Weights of a small GPT-style language model, trained from scratch on English Wikipedia: vocabulary 8192, no biases in attention or MLP.
MLP neurons of a small language model. Each row is named by its layer, matrix (down: output weights) and neuron, and shows model dimensions 80-175. Each number is 128 + 24 x the weight over its row's rms, rounded and kept within 0 to 255. Numbers have three digits each.
After each neuron's rows, "fires before" lists the tokens most often just after its 100 highest values on Wikipedia text that the model never trained on.

L4.down194:123116165149114117087151165126131134140149118138126140151135153132119150139131207142122148151110094129136149135089114143116127129164161123097148104161112100081084125113174130134115168130150108125107114073157127135145120114099104129138133128152132155119124179146128120117118150138148123134
fires before: " |", " be"

L4.down131:165121123153139068099107096169147147122090140116129125103150132133142158109124153127170137115088110111111139102106127116097108154086103123126147135131100134109142124111134101089122130148136150112149166054118147168134128137140124142135101131130141098104169123166163153154119138161127136122
fires before: "\n", " of", "."

L6.down329:118120184137137169139108127059121154103082110128144125146121130125125184120153138157176145095117138101110157116148134180124081086141088141106159155136121134102140152134124133049156107152129141113162144173144103097105140133096160112130099146095119135172138090115132117114123163120123089169
fires before: "\n", "-", "The", "ration", "("

L4.down300:096129144125154141111119137152124115120142127126116082182115159182121153098126088088162120133086158120110120105142149164102100127107134133105154122163114123138119113123141167103147106126129120105164144127097154127106137135115159071143135118141131130137154118142122112129132125143104140108
fires before: "\n", " "

L4.down274:141164118136154148145151144136126107119114140131110123124118141189163122099150144255108157140135127161134090128123162127125096092122099114099151127166159144112113113100126123105117125141096111112135131108115093137135123124105130128095094093136126131137117134174162122151116116137103141113
fires before: "\n", " The", " In", " He", " It"

L4.down152:132126113120154091133142110143149097123164126116109152129176129073124147103128104105146105124100080129107107164132151183134177144122152109094133142106146122157130140095107101135124111150130114129120110106148141151151164179130113136127089137122128175104122127141125103136129083097139139091
fires before: "\n"

L4.down384:120123114113176111097127109153181104126122093152132104137120131182126165113114097133099111193117150143096155145104133125117126117120125142122138143120147080105143084089130101156136113129098115129088131110110121087167129121163138138153101091109132109118129132137098160169120146144141132120
fires before: "\n", " to"

L4.down889:135124152146107112148090141111118166090139143116153115154141141137113125131131132185108135145100100113120087129113133155128139118124155105100149103113102092112105120142133159115153108127127154128141135095129121095144117106105139117108135109121147132066140160124194124139169124136170128092
fires before: " the", " his", " a", " this"

L4.down493:160159147168101131070153123132131132132100154131153118129139157115103115118146165149123118130106142126127130146092130136147132166135130131142064134134162124119168090129135128106129127128135115148149134080134139111135118141163109130160149121079115125081129187150118119136121142154143072097
fires before: "\n"

L6.down145:132144134145117119145144145139112107137169110122125147179155130142183123110113117255156088139131136135154101112153172143116158122124114112147141136154154110142106084124137144138112125122146156147126112086151111152128109110143158160105110109149155109150125143171126105134124159116113126163
fires before: "\n", " The", " It", " He"

L6.down609:136128089149080114171110143128100072132127107147140145102148138085151174116099128210137078147097123142158140124178120141128102133134128164117145124101112112148090154112100122089083134106130138113140136150099141099125141161137150172114153105137119166120136109077121115103153090126114146103
fires before: "\n", "-"

L6.down405:119134109138085149134140126079111111112131116099116135084103119163147122129117125129136117135127124150129133146095110166148109108123108129124131111146097145145137130120093131099129122146159111113100147175119160118130121141124105159097113148135128065106138107122139125141084164130109087090
fires before: " |", "19", " ±%", " "

L5.down416:082132091113080133138128107067120139164108154152113121165089106117143142099138097160157084136161177105107150149120118120156133132129118128091146140088142121095146125129137129132163121098120097135130114082108129157134114145138120133135108126082095136102151137158122067101093146138083125088
fires before: " |", " m"

L4.down51:129142130129110163169110114135172136107097152146098151133106142119137128122094144127149104130133126089122107139125124148146152164138189102122132140189147109123129091172160100111115082126105141140126112150132187159143109096137126138167163119148111109169117128123093120159123102144121085132
fires before: "\n", " ", " Att", ":"

L6.down224:148163145116175125134111104129124115159139159128080111138150121116138059115127119121106128156127142114095089162101088140122104093175154127134085090137152145109166121112128138138127193134171133136123106162121118194141142147097082145107146176124142146144121138101153130127102151102117127146
fires before: " |", "ig", "anda"

L5.down213:110137134131114108122113111115152140158137131136097112149122070162141117096086112136063126114156152118141151164141103125128085068150124121130098095122121107117164112135128143105143148131118157177128098139145063086123122097109138154120127129124143117122114105146138132101132075141126129123
fires before: " |", ".0"

L5.down1022:146112138129120153138142169141140127132147174100116138136151083108127109168144141121107163121133127170128134112142111187144097093140179136119113123169136147151122176124154138104145125143130117128121129166116120132094144139112117099122124110144075103144056107128104137082149101159108157101
fires before: " were", " are", " is", " was", " he", "l"

L4.down928:147118148149161120093112154125104125136120115114138143110153124130095104134115116081122139137144086130100071171149133173101161117104104143146172153136135131152136125164109144157134162089142122127146135166143153144142074114133138139158145156131071170122108075117092138103084140090122137101
fires before: "\n", "ething"

L4.down251:126143104145135091137121170161142131088125136142079086143134134091134150126105119175115109139118104146120150134122154188120150137131123086129110114153158141142146169147112135154131140136123100068121142130094118151141139118155091163146164117138084132096138145110163122126140110155093090156
fires before: "\n", " ", " Location", " High"

L6.down528:145118129149144171143167113140126158103068164126117185140100123115145122126173092149087133141130098093134135116123177138101124078083101138088157150165092137116154183106107141107172110127105143092157112139195138109138143126077119136119113142111125156149146169150175135134141181135098146122
fires before: "\n", " in", " on", " by:", " to"

L4.down287:131106116132131113150153129148142111146103107094097157117113175104160108125178107051109120115077105115125092140143130133156122112111121122156137133135090122126123124105085141125137161160113109127104162115153148109137144130138112080136125082139108159098089121121143154116149078100123170156
fires before: "\n"

L4.down791:120123137163131118118101129119173135124133156104139131125147107135181122162125172122113110127131126120154111146118117104150170087121124123175111110141132112129113137161099125117110095115126112109129113117146060118109165120153124147157149106120097105120115156141114152103126114123137143135
fires before: " —", " ", " Digital"

L5.down237:116090136083157117097195133174146137190135132154101162114133132098163117194095105179076142106149117112121127087152133142091139134078107141148127135096119127151097152158140147138094112138126141159113098156155120134101146145109135128127135141129176139089123172084152130133137096143124109127
fires before: "\n"

L5.down473:137136152147123189116155130106107146153135114133119148149139163130112125116167139022139112088111138144104202140134114151141082139099135086130139136093141128103176132097093138124165122137146094147123138153099151120097154117116175135118100131133132126166149145156141132120120150124139134105
fires before: "6", "7", "4", "8", "2", "5"

L6.down201:138141134146178132111172156121116148155139129137124097145092128199095129067145143139110173128131137114140171140168171136130149164116087170108145133121127139129119138128156095162112120159136115091134148094175145150150145101129145143120119127135124118115137117132111155144121098129117137129
fires before: "\n"

L6.down698:114125106146137106124092156128092162116135160121149132154102139147128155136150123123148120119154143103121106088121104132102140078118117115129159117114145098134121121160186107138170159116088183129173141122102108139149110104101107105109088152133145131108157130068159129174172195146175138112
fires before: " |", ";"

L4.down982:151152116128087156145144154101156075134107113140149150166158130108142144119073150134090160129104140094107110133085139159166123150182083147110130106151103133107148127099128078122162110107116128102201080142154106116121107107136103096128136151127144155167151119109133100100161115104138125160
fires before: " the", " a", " David", " an", " and"

L4.down245:127139171106114156119109128115103124101129129135145059157129123139144126147141137052161113096095114139145168107182147153129107154149129145098182123095099109109117127126092170106165162115163113160140131155125164169105126158131131132083086158172112124140138140132128116129149127157096171098
fires before: " the", " his", " its", " them"

L5.down72:086140105180137105153107114085176139132138178156154128114116141128139112116153124090100179142161150119107117137124105152093074141134083105059148118151099078106186184130095132122109112139144108152151148122108181134135173081118130156140104141113122125148131136111172159122097131114124114143
fires before: "6", "7", "4", "2", "5", "3"

L6.down992:120145125109122127144135084185121153167136125139094100140086152102153163151084147131162128150155131124142122135123121154162112161165110112135136151142121116127145102137188088142146105147130191112147123078092144141150114103141162111144124161149096190140133160135129118139110123122153171158
fires before: "|", "\n", "|---|---|", "-", "|---|---|---|---|"

L4.down543:128115150154109160114140147176120116094155150122133119142099143112103121116154121023158152070125141142126172136152119153151110113124131105082146116107125163092130117112081153132154120148093095182176128150130151117106135125126134097129142135145119168142134145137134124147165099156079167148
fires before: " as", " to", " a", " than", " the"

L4.down665:165138124130104130146137108161123130107098140117129114130142153096149117103110144189126123142128138153119108096114117137096124137117150135146133144142091119134110113120124150135122080117121168117121122096124138093180092078117096111121095116102128136153147124127135121153088148106125105140
fires before: "\n", "ot"

L4.down467:169138141150135124130132100099121131113147144102146103092109133149111142111128131054177144106148179111101087107094094080157138151083120153107137096148116134126105107150112140112099152124157171081107156121128076135153202133119107156152142131109160155103107123120115083095124141151122109100
fires before: "0", "\n", " 1", " w", " 0"

L5.down393:150092146117182102137134103147135129161151134157143131139148128088165158142141082139126123122096130149136123139158120086129113113131126150124119118157124072143123171094145109150118097166111126158164142111116122162124113109144156140106138155107144155150123187122095093126112112113137099147
fires before: "\n", " The", " It", " In"

L4.down606:131144112122177142144139125159120139133128130102118127145140123190138131074122138255118153125137124154153093108155164145140117116121120113086157111144178153134129129092120122133113125134132116106147134128114130137151124132097145128094105128144127112140124161130139111137121112141093140152
fires before: "\n", " The", " He", " It", " In", " This"

L5.down311:131144169166130116141132110147128176131169142147125106159148145079127136155140104155126118126143166073113120119127125096113115129120134146147177115110105119129104153074148133155139136119149151119143148129088079096132147113123098133117115103143121151151149155047087132144114138120104100110
fires before: " as", " States", " Festival", " States,", " |"

L5.down680:130143126120134135142138120142117113127123110106106140147169119166140127039142149244129124114118135146146085133143182112166129117150102127103151113156171141103121117109138123107114123129140118110142142125144134147123141118108145135109099113156153127148145169166140116114121126141109130131
fires before: "\n", " The", " He", " It", " In"

L5.down147:098116155160102117104121113153167136141092126126095064142114111160068166098148123062101131095116168140100130137152133150098097153136127166119114136140083147113154123107109110136138119137108108100159177154133159137129149091147123136132128109137139152129181138130137151105137117139130124150
fires before: " the", " well", " a", " of", " it"

L4.down850:140121105106134123156178109127134084161139123153162169102112098129182130162119100189151103133132116121132132123169103117107123121141136167127153156083105111108101154123087097123150139188147101164150123142097124134133111107159118095135114151119121139129131139144074097103107103098138161089
fires before: "\n"